MLP neurons of a small language model. Each row is named by its layer, matrix (down: output weights) and neuron, and shows model dimensions 170-340. Each number is 500 + 40 x the weight over its row's rms, rounded and kept within 0 to 999. Numbers have three digits each. A neuron's up and down rows have the sign that makes its largest values positive.
A block is one neuron, or neurons of one layer that tend to fire together. After each block is what it responds to, as a language model described it from the Wikipedia text at the highest values.

L3.down144:482474467524628498546536458434506516549477483493453571464557532561518511538489533542478486448527487525436474529465537556411481449580492521501527520496423505486510492526474504569478512474406542499517514501607628496424414527459563517513556505557503474505494526500492513477519497593518524495517537497520421458492485487495578462447495526488483516463533455478434566506473513517547494533483512511520578514522516524491522524404504481442512524572487474497475537534572452486369554428468466493503410412560487509520505479565
Description: Line breaks after a finished sentence or table row, just before a new paragraph, "==" heading, list item or "|" table row, plus some sentence-ending ". ".

L3.down184:491478494494489534541454471497482510445492491503554546553498496494512505549529477439507534486452490533502524453471479506512491521499487490552496516554587474556431517517475456515440463465479555482492450532485462526512503528513468550513500540527549529480546531453534524511461403511493546409493478531525504475448523485563478524530462597528501475470532506533513450445522487562509482495464487501427505503435507504466500570509523522459536451528489521516397427520485553519494514532443487526488397484522508539532458465506
Description: Mostly "and" or "or" joining two coordinated words in a pair, as in research and development, small and medium, search and visualise; sometimes prepositions or "only".

L6.down54:475574463504565519479580503487485475491517450441520508508521446479384524492535501584464521530530535458486491482512477557474512456488469580412487563538547478495486510471530507506563500474473524524472507516419496549548546433406445433479451470373523526533509495535476470482419468454485523469554501510534466505530479472547563502444525513510498515493460487499503531542534509430483534488497465537437514536454520522534509483488528531542479514485490442541507507504476521406478499496484464584446510484497497470502527533533
L6.down192:448475512478495486458577438483489553485535491512494478526474444457498522525485477543483496637537440500474507495471433481492459510538499531564489505457525509494471464497420534457553536535476465423402482482543514470472451457558465607474443515498541422562490500510535456533477486543553506474504591500535539456502513468444480501466491444490485422500441445481477479523457498491482487412540512474493515557511481464506522506441510443489526504494456508491487486506493503459503503509498468491473567553506510504533456501445
L6.down272:450515481519542552525551542531528494563481524510485411500579567485558433517504463443515486525528457439572549492492576461540463527504562424513469494492494553469523444476531563573475486524487477528481436545500572432422469544563514454546459552453522554455497469525482489527466450483539478452539467488504494497499501515538491517521563555553450487481587469482505501522529420393472552529502551471435416476459480444443499512473469509466513490453548509538462482501521534487452428552560515534478511514502408499524482475548
L6.down472:482543569460480506509511475478502544580553454428523528483472424538575528531501519588528491546479413489569512517526496462444465505494543493499504537503517463556449557530568518448493407496497551505476487484504465571543538477573520528466573485529501554465478549541513490530479512442445512519508488476496523430477487513549437595470476528506527493563542514507554515528478485532482484596490537543505518486517502525535541496584509528554494463506508501527429472588473522496440492478528439463476462520427519502529484463516
L6.down547:448535505492491469517462531490514516502530494433518506486478502526472487502539581490439457478510437426472571454472517486519510489487502475512580507522533421443502445470489512516537544519468498529573528518460432450484536518465476555517459423464429580389523558488527455553459579535474461481478486504480537522465584482506482479468480435497425512473467494510467596464439509439491522395538499529497464471433468522474488479555486535569428445442596519476496458471495472545392531490428481439503525489448519521519540587572
L6.down550:406467417486539489481473473529466510532502570543530546541478537488532496554543535475478538490514584466494488476526501513459528432459530438486435471545547496538485511525519499495442500496508534555517472518581559490500542533499485508465471509510565538501459439539481473599376456416514490407507506456479482511452497445536486491460502493518528440479502474513515445418497521488545530515452536520527433473494470546476494557571525457515569407526549530517495511447494518555579474527432512471540492472559441550425484523509
L6.down569:447467459546391569544568497484450499485559569434494468489525550420478460538454489523596539522569496503476461519450548517548504490545552525515535507569497510546522483444499483515536541493534521499403476534598490488521550473500441510509447481510533527516553483592508484452548536518566604532495537438481485505521455479543445455481439412539483434510421534526547406522489559508549544500479581465460513537466500508417486504502492505489516557459454519506550508489533547512492468550467470441467474542499528503519472554562
L6.down574:537607501427587436468503558482571555478486501433490496549499420461515528484502488483489474461392410499548510502483503493539468557544497437471457554411552468501483563489462527552537505458521548447404494507495508584575471512588476470503458514427508506512601539421529516539460538501445471453550533476444537464530521403520512508518497524542427473506470482567529527531553470471449517480516480552458487513447478490511535524549489565449407495480495533477447451539521478536478567465477484519508455551523475546529481496513
Description: Fires on and, commas, or and to that join a second item or clause after a completed phrase, e.g. "107 yards and a touchdown", "won 6–7, 6–4".

L3.down595:504548441506588508517520494457552499481469471486541488452501478439530564513495500589535515489448539507514514545474539472531434457427499510475473565507513532473509563482529580504489519468473530440537526589544506453553530454447539507489467522392448502530506474520503432521574525513551462543567474481511408452553527482472511465470474497574518555506551566498483502563447517421516532475523528446506503437503498502517530491522555523452509475541568566481490493492492546530405517512457524380509512506562492501493575462464
Description: Final subword piece that completes a split word right before punctuation, e.g. Chann-el, mov-ie, commerc-ial, witness-es.

L4.down100:679494528546445580465486540538478481505514492488500495510543549466528587422506518520430547535452502461502478481558450527502476560492518520407486498464534471567460487526537464517470491560500432544473502528528450558492553498470520537506435533557533547426506553468469464527490545454412582518504472436455520478501481535512453450447554483483457538565509506546515486541473488501557521495514538489471501450511504510538434537512467482473487539503481534543599500471541495466517483482651501449462514491489403544531479519506
L4.down125:506426516481457521526507484455482504393512498507503497451509449486451489463470444550504466510487467545528544543441540529517520545488476466453531481534534462476469436481546429437485431469461491496459493487444553526413499500526524486529449512522483525540537531460403454571595531520513561518461549564472523570514500545460503497511515461505479435508540533500562512430531498463542542537517521499501476545474453500498493529530546552461519523494455495491505524510500603520549552436497495551471456509457448462475496511472
L4.down176:512454520552457508445458491509527442566617445518509517540441457500502521504483434472452496534514461490582462517486485507490531464505547550497548529509511531597546495485459583492548531529458508447468508526492500503445577620479523492484495501532490516461504541472579478542406493581484530560502431449601499521555492601536522409527535488451467459470493478501486452552595491562447519430533524549486526473465478430541476515504500488572477505477501504475544520438498544526486483467557479481472552486545604530466505521488
L4.down383:532511496601384521521430504532448563520520480377552538428479488490449495498483479548542571506581513520543503486509510480504492445475518473511528547447506523472541472481534499475530533514496523577506539488576574514533493550501506529579455488472460512583481462438538472548511546515479523540532486420511437562494515515515513487521438572461463494534511482514467488532505448570523569576533433515518457548490516539499416487476498470498515447483474479583524541513516497554529478543509478487490551552507376444414507480492
L4.down410:474576435492564453479530505551544521515453525530461480488505481475551502483469449473517579519528450412517548524472496540483419578522457543417500456485491557488490504536584628569500524542525479479475529520501475575553496541514538510466494548482525520477429530519463472514434451473492470493450487554568485521535443483457544596476527447521443497561522515533516417482508454492438472479514501541474581548484506483468370435483464503498455484479518475502522511474471508535456479485481479527471517507436497440481524494470
L4.down551:444573454481465470468504451470500530459587477479530492590463494547420581507481489504581442597477485552502523486465470502456529440497445587556553538547476508491447480513508457516476515482532503447489479444539513465466523514502456527534470482509507475452470506497491542491477421450512465491471431491476492520476490510444536504529502541477536480487488523504528519489475496453598448560432463516480494533545471462503532539464460511540536515501426431563436519480491455490450516421514516499465590536532474476545541521479
L4.down634:500536534504461491510506425509476505471499451449499469498598456470459520541513562458517510491519481475505492458492486482506541562513452523515506429552522438464473458577488481554529533504488517559535496461400460566448465493486469485527524424488554545466458553495518513500509435463406515506537551463489511543516534533469484510466527496489524481511550556555504561506485464391580527487524521478429475599472466527471516514455537491477477502528458546534579519419434456533456513485529491468542489479465458529519547469505
L4.down699:528526572515490491460533498498459527457545484503417544513558530552479521498493552500553498510553388460567482509524548451556462519501495520504535500526510555445501455525546502525463477530498476491475457524554558452563522464467433528526481515507503493501509523593561522495421478443602549417482615527511506518449466474532516506500551440509545454498531497441492440468475446507497507500520509565564492486422496496454477522464558518510499518496482544447519479499557506528554490587464433508551500496472480478495487462483
Description: Commas (sometimes closing parentheses) that end an appositive or relative clause about the subject, just before the main verb resumes, e.g. "The owl, a nocturnal hunter, was", "Jia, an engineer by trade, began".

L6.down119:433509510447444496546563500597463462485559526550532488530462487501501504446545519537467419500534588467468547498426510419528452502485565559507505409541562470471495484525472522560548554486461514514468515543485459535477506493429465546467467427517485463525468441516476535510497457556493499538453497545532557543497483561538529466526537595466553521430500442514442453477525596500522468477516513498515475505442558541539527533475472508512522466475464502489607469504454500530467522533466512557442508458525537484590456478434
L6.down207:607542487502552524459479525496456519522486532499491458538525526461527545537521499496490572507573572507564436507526492543568462538463554518531484482431468526539557502509437560531458531532460512485445493440562522576475516562485475512499501497480500492466462483516447485495521596508534448482461471472568549456532472418510445484470405472488525497507535551512450533559511504336403527560470565502477520497488484477534464461547473484598469469464524515526516518530519510500518498541574520456523587531427450498503549523523
L6.down234:503526555475523544474500529460484515450507506494524544517513525575501501477449440437454494458487520456516567483493440468536522509407477481463432479468507487535522528413541500500464534500580515494494450536485474597561459474545575512564413404459463577470510470567483556505521394458523508484478435472520429564530480444498526487533481542481505576496513516492477483525522513522516459495506515472423427527481541489520563541551506518503400529406489503500486496450468491554501461380501437477498420562490513491524494409460
L6.down336:563542542510479432473444499497502520580443486548487516532481565500505559481482491516531538500523494500527542542497518483496537555488534512491491529473417515410510473458542536518461491482505515497476515567533518545531493543477468506515560517521445572450439563507547492492575538493571559496469401548527478549548523519490507539435514448507471505419547552530532506451477495460494456485490507475519530434479548463454535443484462480532452463454422462505495514530557494510540526449545469464526559431520509432489448538482
L6.down398:569463504485553511526589509510488458441547561492461495477524523456518450490568470566513479579594532555504452454507497615572484498530516551402504574464519578512526449509512500498498504555507520507500474477557506457528568546502547449497497545531554532488535467514468477514504447574508512469535564455465536501526483508520508485551479472551534516516442465519533485485509443491397444488506501534520477514469532521572551468545489456537475501504455463470494537532523480475585462504535433459513408480381516434550498533559
L6.down423:506521464466495486464486442540487520520556493516471482526455493491472529417475430563436510514506465538497497541485530456501509436514458510474516534598515526427568468551543425551491501495512542530449490519549533579510562517451531505487510564508452527510479452520410590480452535491469522493493522528531428510564492595490476510495472450463488472534522534508496472482542528445542458491469495557558449517541495511486499394478490488518506512519537540529503534518418493508459507517497482464492534484465484470515475535536
L6.down470:472512496499481409525427539470517495489482475485500529535446500413434496547506472485498452546466557582465423516486498488524486471504499515528462525554594460453505493445468487467470482516486540504469476479495528451513486541500516459460503493511552483528499463501502548474531524480509482462465469477475474498525517457528536562561511487427485521493522430496569477517435552408523595472550501467518446461490464461464501503523519525489438529511537400552562450442457479514474516490541475566426557519506526582478509483465
L6.down668:498506492457542533495522435509494422527515484551445465566460516547475507460433525504454474440574502476520501505521467502508407435507530559431462515512500537551527553475526538481462464534497440565544554507554557501436538467494532473586516445495497442497520513511427440480563502529548467540416493477429454557510511498469476426499450546513523440493490520540467513391501511490480490443507455501548490452512491519468538548446496487567489557491583496443508534513566480584512512419556461480564555460466558502515482523596
Description: Function words or word pieces in the middle of capitalized titles of films, songs, books or bands, before the next word, e.g. Handle with Care, Stranger in My, The Report.

L6.down29:476475502487567539490535586481487556495523484589522485579529464496506516525448513451528482561524465459509536526520560436505522545491461486535485512492518507459493537567548601530495624545595497544584458556462528532518475487532540470457454548449556488529499476483475529548467381433536516444545526433505509506540500506457454527480490497508497507495507511496450496545447468429488486523541448475491563523543484463501445500471507528512467449545495480501541571459485525560448499466479529482542504540499570495494565493483
L6.down169:484537481450500522490532530508457514458548488538505525466474526501500453477548486412454496471454523571511472560471447398451521501567494476537489463497512503511495411470555500509475465455510501516551526499439397469533489536490529535472478543446519564467492484534521512421553509498528387466475567450561530532507523500489544488547450532560537527537469489575500475497549515542563494515496512516505551495459530528507543444506524507518519507430520475506544542500507567507547432506531526487502449550416573447477513505427
L6.down206:423515556537523531455545421532499549452439553554495515534453493514527491505481532459491459542524428499449480541502497523440451511487494412535500452486557478527557433526503467523543519575559514469512478512500532514563530482493503539525459419486484482529485475487522481517547451525468560509517460466518548533488486493523454498570489528567519514459440454566490518523480487512547509559521481469569414431559451494483475524446505500502509508516608425484587470494587460412443525537555482496493480548528449544474518563488
L6.down220:495478482554546577472529489483485572497508525511513434503580421607471485547479500485527510489474445473514488503485506474467587554526471515476494402544594560442540555464530483506493437440506502498484425537402429415437444502478539534500501524509567526497526509537536495491571501440459512391539572482591537468423448474516499566525525496452475453508532545470428530496565522447486508413534499523503471484488446481498548520483434498514478471528429544509514525435541477515434497490494407451468508539571523522494503496492
L6.down293:497468528563478470523566509569502461416671500518516508504471499524543522572511553458472535479491478536491506574455509507631501554544535525456517512492584507492478519558451488447450421536513470497498528504460514520502504496495451505499544424509509533545510461442490507485439550491577505532501488478466529534429469531480547503512535507485523523534540539522489464518483470477456474580525524481495504470454516517440469530491427559495445472500579529460484475505551484563543510579496555486449481536491488449486440463537
L6.down533:447481502496390514576469526542518491419485530503600467516536486558504466458464560435558527473499558408552478501491520482479448425539459454499446414387598586598506515493401521477469507499440485552484489429420572502493486521495499464550450452488482437517528490473473479498522581467518545487478520528483507538520532504544467507564434537530550529548491584469528451480522455486502466461492464447524558433506458496493538488518525485527529496500526477535498544497500489518537411528544513455481473529446515505395517473512
L6.down570:485513544490516433531395436473454565443495523511513458486479548489506482553526469501525440543507499505548529514509519523427432483503535550499473562518473520479456461546406440553546448516471445497465552506538459496509470530513506480475479496499540479537561537459466500568496507528495518520519494492486507536541475529458522490409459498505564524593468517549505488499502533389494444443512424500502487521588537470513473581532549497568473527502518527583552510496490510470608497525501533529503559515462443491445529529497
L6.down686:459502442459480440517560452460407510522504476448495477489490556486460509558476531436499515421578414462494519501441486505485442553528468495462518521481534486469526453517494479451466535501488479453399562476550571476469495474555570521545467484500481492503498520570511533540534506461492518454505548532556463580524487603543523516539523463461429455508533456480512536456475497393574438538479478508478603482498532556467499499531532510507576439471459551508556520387515512551452491487447448552489482507467421488488513497486
Description: Commas (also "), " or ",\"") right after a noun or name that closes a main clause, before a trailing phrase like which, calling, saying.

L4.down163:511471485511484475412482542527532432492471429528520531498544578504523508473472489494497536507555500527449441571525552450569465462451476407467526452455443573558493553557517518510485512481480458474496481475481475579465508537470491554469558558511447570504492451470518476458531490519508421538533454514574542533561450561513489500518497524523485479493501573451554488545551594555410533519486535536542589428481529507531459503546522502458485547501532490543585529425511510601460579441480533517465554443462428517464466544502
L4.down286:408523538609548583547542518524451448375496575443494524480449483536544493437530472476498449438519423487521523442480485482489463448610454546510517501386467491454535486490534397466480530518496501508495439502481524509482439513518500513516576489484542481511547398448501595513489481490518524444524409471481564458518470439483445485454493479451429476546440504501558475508560531473501482554531522516495479515503540511520499561472525537518511516475549492491455476437470458504445539489542513460544527530416488517558493516520
L4.down324:484511545392566492466510484539465508482495447480525414419496487500498469526520517563460522506478510559525458470518474551460509528469488442519417440485453472484428555495552472453499559440453518443564500538543461509539466552492513498548517491526541479538523476483440490524500541464506492584549496535523428488521470542541502464544503494561521455439528531495541466475483446541523414518472432534511485524464457517573430564524511480552536542599524534495471530461524558515551522506603474486499491546566505497501493521539
L4.down473:421514462514507502486508504543593523479532480402478463452503440524483526533537525519561532519413503490494462544511488489558469441490478506521513422514570449509489490492453458473464522453426514486487527485440488443475523507550512524492577523460514589429544481525567471448512529501548486526530556474531495451541540480564439432543507468517492559495586492488578437477497458516472512482483517524526582533531511543507509488471511529428457456544463514466484521505543474538485509495478445495467503452509545501481548520478
L4.down545:440450472480498480494418449504520578491469456527476519441508578537434540487499506542506508523533508513526523518553502545472467523454432497476519537553536418504506456500492529505463401590509497501534440421475513564495498494495473520517445471480519509490521608589529487483500490472490481551452476520434466511432574518427548493469438493513563535493500523539535498467448540488492430482525468507526509546449440517416600583491505476495583492496543433553540481486354475549434467404462521456518469524492552499446551465520
L4.down560:580463468582463534522379462412405438508501478533522489540459425512544502523512557519503468501588489522502457523500472537509508446481511509513490458506520490517443539454546412592552416533460486479456467446517522483493464536479465488499511464518493474530537513490524413522538539493527512492467544475523568530493497498445533480584521501518454526545498426540529540568505487475531492507461462524450526482505522420447522523502425566498528475462534568534495509545507475468593510524520522492488522473522449499486445463504
L4.down617:466435546555504499433553508484517459508505492498445479496487451469552485405464466507504547566476445530539576533461461471538497465498531416449430474497455530490558500492526542493477486464551433550547503402476500501446430479512595496453473524553420517467509516531472476520463493507462533413478573556473442511544466498520424528449514515454507482495456512482600479544559444570528565477489506498466428480508518513523545484450513480505488529524446538466542482522556523526516411495510502485547544456464444426545515491502
L4.down681:422552530449533439463520526557497501515429504540526550493505530503500497430518500437489472513491497460449425527498407412566497495566492509539486522423493443518468532530498504553510523505486511490517483551426509485431489493498467552449450545469500546474564502499495516442493502537494488519473519558532509558448495512543557505552502568422515444478526407595509485451451605540501512526446501487483485517579546488435543541485461476453480518507462484485520565461517506523575517473538507512584497493515513503549513544481
Description: The words and or or (sometimes a slash or &) joining two parallel words or phrases, as in endorse or oppose, truth or falsity, develop and implement.

L4.down4:496376440535539491472531456461488466512507443517482486539454543521493490508467449473489496466438398462551453589503506532563584474505439448455491485466513448562497563519461527472539545503462476557476497538507508477483488549450548569506537546558550504451475476447460492536581501495477545468493514447567593527487528530473496545540492474481532539471565418534472485535425464466525505433555521537482499503533481485563492541416538390461521494521450461463412506536517482499431528435485446548477483510522468449463475519448
L4.down104:464482546444467478486423608400517517518518489569526545441476537491490512575502550469469526533548536557496436536460475465495555474447449543523539507467448539483512504535489498466491543565524512494495493501522560498442508463462521488531520495496442417618498523525517449408530510566548503473560494543552446578512483529518532482528457518528511527504529449474430540475478532336529502550475542476490557533490486430541479485492440464554414460490456558505441553532461488495464489427490448536543480479554523501562496514485
L4.down216:399478484449610512515550513372552540462481523518451517484547478528487497474459551505501494484480519497441532563500491456455520471518561483531458476540559514502496541524481568477466503503495587508562487447502573549525535486498565486522444404533487454577512466486472512491545553525478493467505575480480518526474484500519516503468474459547592496517489363510493546541423469409494525541506532533492550525534486486483548473500503481470539565509497475567434462507490398525422458460443517482527520461467543534458504423484
L4.down338:536451446561542482505445517455521496508442556462478429486472523489502491481475535570527483520481490443477433499529541542514533549478477447472490445455474468628508506500497555535468515542534499509538548510471554466482543514508506516431484534477499545535532499594503422523550520495497492494498523495509525539480466533596490524482450459439520533513497484546429484526482449551361502462517532498494461552487472453488459457452506577482456557506506455489432514604506419503439464444526465445520527446515523493468468466607
L4.down497:448510459467570510523506482437479556533563436404430531535504514529448503615487500470549480520513466457427539513468472467453487498493490474446536471538366518552502485491523514518466464431479529482526550531571538490439536503527512548523499486501536582614493482427497547492576531554470509486493463485491412452520480480447468478505522511531481574525612530506479550508495499443535525520480525510510459468523511512548499461454531461455515488567520475517457384527527396458358514426487429493512529452571650522538491488496
L4.down596:498514430490559498548502412380519481519534471489483512556473439504543498588487487486520505468554488470441482515545517509482466465508528494481488481490518539548524484483421575486460496457511479551471466520612622487498471539558616511572543499509514496647462485533517506489511494593505531520503524472512498514567494578469498469414544519475432510505459462519514518559513538494451463469533496511479510524532560473522500491469474495515491458575504471481471453555604401501505505424488474523510536436529509525513536455516
L4.down600:464466492514552543515516498372462559569550474531449474538500488479538509641490514467519514544513474409511456514521502498505486506493516526465524520528528522504512497489537577513523465452436510544575529476574615537460530522483514518535485501491516479611456457489538431517549490580522521486500523519461458478516467538456486468455437480502498524473515434445500495510522455381531518516493491557509532503447544549568506451483508461498517481536477553479524412499522426478353502487504472500491487462488417465495515446532
L4.down695:460547511482583552503482484484506485539538414529516366475528485580512479513508557539512494517490511494443478469520469587508433478524455503529502460575499441595533518490480433504562534492474510492494522506500509522522604479426547498479525557627542473504457484513497508567607490474510497506510490524495425458428558465519492448567490548468521469562569453462449498472460460572466480467537491483518542490524522478476468484551529449489539512509485568515516453484483491501459469470476525454493447442491500507507509461407
Description: Line breaks and sentence-ending ". " spaces that close a sentence, paragraph or table row, notably after a table's |---| separator line or a row's final |.

L3.down665:474463523443498449480501459541504542516524483541515520468513447446509493587587580448431547551547521476390480480495519461446496475518538536497501512506557502466539461487478555481517559547511471473471554581514519532473514450543558527479513458522535419524464444547590450532527478437553491481520491503570499427488479439562473507517457531467546549559540458408486570514494480494493463479489538490581580533556493503396466551512501581560471492470511536520545496451452492466377472478517566456589484470494578500521546462495
Description: Commas, semicolons and closing parentheses ending an item in a list of names or places, e.g. "Grace Is Gone," or "Scharrel (Schäddel),"; also final name letters.

L4.down21:570479528552538446474530490523470481543470444484534473514542520538514446525464509448591470482519444535475464426481423535505510523581447471499389480504423488487506489575504520518532509545474450538469457543541526466471523452534500564451508507416477473437513485501520442545467477468528499457524482472472481426543531492446570505489574495483425479532476532439538619486495452505482493603496531509483442473525473484484547524521500525521482468582498508497490546469484498436587414546511502515546476446524542474522531506587
L4.down68:526471428438497456534520520527434480448515474540535516571563502502549486530533494576499468460484494531487499524521530498529527474567499475551456469474497468535495611506489554484481524502486491497557542508461457429500469516473494467463478491566585485455447498484480500481470402459552567484486619515474487473388506502471479553517485562504552407486455475530446488465475471496462563517476519521540555441515509562498608526463604477473454496476448585513558518464520575506467568490509519475502428487513460538512540501468
L4.down111:600475491533502485490381453428479508545432493551507490527531531500505480468482496468577510443549433476517481471516456555456493542547600500533501535514487540443499483490498500501509565591494554486464462520507521507442424518548456459464621571491422495474484531567550474472553486527494481504468459454531548505493516460490497488544518481461497411509483542448489536484495503469466554521477562471461473495523516547510465401499512528514452482471516524526508502475421540464406489440583525506571504540496497536509500513464
L4.down127:536527449493480478502513487452494533517456489483509522535526593502511481496488496557462542517454488531495525443580446540484531478463485463563492468532487457549431522512547519448489496511543473503491491512512480503542544517464459488498509564462519530503547536476424523464489494439461491539517477466510475548486516445493457507542505499542459467511486501451452460562417496456513489482483451537491541421490463388519558546516446527457458499517492454525458606517519505543402489449495474548550503473511445493539557528463
L4.down166:453488497513538439500512480436514426507517516508481583486471553495542491594513532511557583472530522499466476526504510493539515449431566523541461543491455426481519440484523542437493470520497505526455497528530494515508479516536548478534537510447471510516484486443517433465527481455550401553504527438539525503466500494452504515488544532522412518518458504443464533544440548497514501546477512530462567509457459486458434489574475509511503468551631440550457464478426434498469509470560508431464510497436546476502453494457
L4.down235:523573494492581440533471539492478492474512525456475465503474443448510504432514545448517475542566522471477505554515549468478445511493436547467524462484569546463523490465469522542467473524549460478460479523546501463424482469468470490512524534533516480471489416508504469493496457490511480485576467509526473471511446508472475557520584502462467491492482475531487532468526523393509495531422519493482500545510486520486557467601466480472502482459472477472476561498485516577464540442472470480527502509551556518544543543505
L4.down582:507448548506551450504481508515556569507505459527584478512480470445487512498465499511499550478483535499487433545553486405491519400503520536550526585448575486560518447454496460556516517504504505474433458478499480424467587557481558466511510571496499464543539490492472446498444524523492540467546503515445534542501488515564393469466525438468465468540612458472513516525432502543532513544513511552537492506595506474489566461500443552518553452586447552514496562509518574540460516477490483516517490540483401520448493526445
L4.down678:425565487529472512495458460511556503434487563530426503534433513484513484479494509452382497489524494497553467514488471519472501505448474510495544501573529453544484462461498442573558567508521492610487476346479557506453443582513539547527499505449547531496525477561496530495475505493482490560492468494537483470472517461516400453542529501529499437464571544543456493486484521466444474560475510534487477568478602574600456517490494493499503533499539488521545513475516522497627499432495443510485474419490455488530479471499
Description: Closing word pieces that finish a word split into several tokens, often in titles, names or quotes, such as Dadd-y, Energ-y, World-s.

L6.down71:501474496463565525514573559417515517488528476540498479460524453566514502557458549430535540511507529551536457504488487463506476440492491497438516448460517524544554486508520595459478481497519515525478456521497518492440569488562480458494515501530521499559485534526475474420607483511498486502514497505461575459487467558487521495523478502444453425483450464414438509544519484396480487521523541456492531501544530472481520514480478496465539453563490491496515491533513482511376456467503522482476451444507537516482484534530
L6.down93:518599474473597513519544524413463503551521526505507484497493491473421485563504520505518503524534426447457491535500504517526496503555575523494508484530460482529522530534508584509488476521505488544493540529585584487465514474532494502541492516515497522626479437464497508470515482501520482504534503511427496485580493526489473521462453464488494528515507438478507521535523504395507446506542506513497590582480461539465508498465498497497594518565498491503507509500517488518399542456455497512553497493457507437524501513458
L6.down319:480474495479514514465529543467504550539521519556508515482485450522505483521528496541544523527451538517496499549457549527518550484529510480495476521484537476501489509507446560487522545514426517483487495494489565542588513485497584522485534507522529531519489503498519483507597470451512510520546480573476524498507474485511474463451429527484532455489480529503506544513482470439454501479502502498487597545531470518466553507526486472454492501512535519484533440525504505497432550408449462488536549536514482521429477462459
L6.down328:488538520555534520509547540500539518485530548498479433548520515507502471586493471460448482505557607557458483511551519508475416511476562505465495519513582521486498524519539504523514463519475521522514485546471539519538478527479507512496516497460507460519479515482558515470509508429488550563537476507515521527428498508506482479558595534440470452504458542473456495484459542437547521544529481613497480540446426518498544525536522448444519496472482468517501511525445488476356497506485467526486483483470496502466535479521
L6.down373:498523526529536475454502455412492476544538469507464516508467512500465443578513544500490497483552440510514522450489513537532467490519487475500447489483541484547527529475498539530567520491478514492471538459545585519494519483512588533481535481492532510610518471497497507472559516594489499506471540529497459490474483531537531507486540480547482511544529408432461476477482551460527455501522546484504533528482512534481522463472547467502551478590486544465476501502523493500316509398483478490501463529526501491494498426488
L6.down378:518488532444503438478523532462532460547530517500520496514484491516518489571473571523485505441483514468485471553462487530516532507463475541516507485515501523511417499478493520495496471516516510510534531491494549524498590542486516525485498473463478499582475461510526532489483482532532454460417553553465518459528506491496485485483450495483503486517473454485518489529542524485526550476497434548523446527482545498528436488500464532463502473533501488434455556491527473524491558449495422448525543479567479453459479429508
L6.down555:516522529492543466478468496387482510487498483483505464487499537458510470595496504484454533538512492500525520553493467483551490525543551487564492523490542484521533467478526526504471486507495513477562517521576538536504525506488560469563558506503492495585483493491553519515487523543498450499519486432516505586493548490495422505540480527468498502462558535416501487520453523451476503523486557471489491483519551563453488532522516524485560517515482517470524530483527479522398492423527461457551549472455576458496523465470
L6.down667:495509525501525473530504500461455476440557475452468476558475516582513559518568490529520485556457573485471479553499474483458520560496447508553583495491506510550486444475456543462495523505464514469461470491504526466538507561474469513472514522472524536525453463513511438497482471478525527502525462462525463515491536508479580483517509486445476495555529450489532580488509550374539488514500511511559397510561489494433449443482479459528533462531532503494487533437499495476341465459536509515475535486511523474498563457480
Description: Line breaks, paragraph breaks and sentence-ending spaces right after a finished line, e.g. after a table separator or row, a coordinates line, or a sentence's period.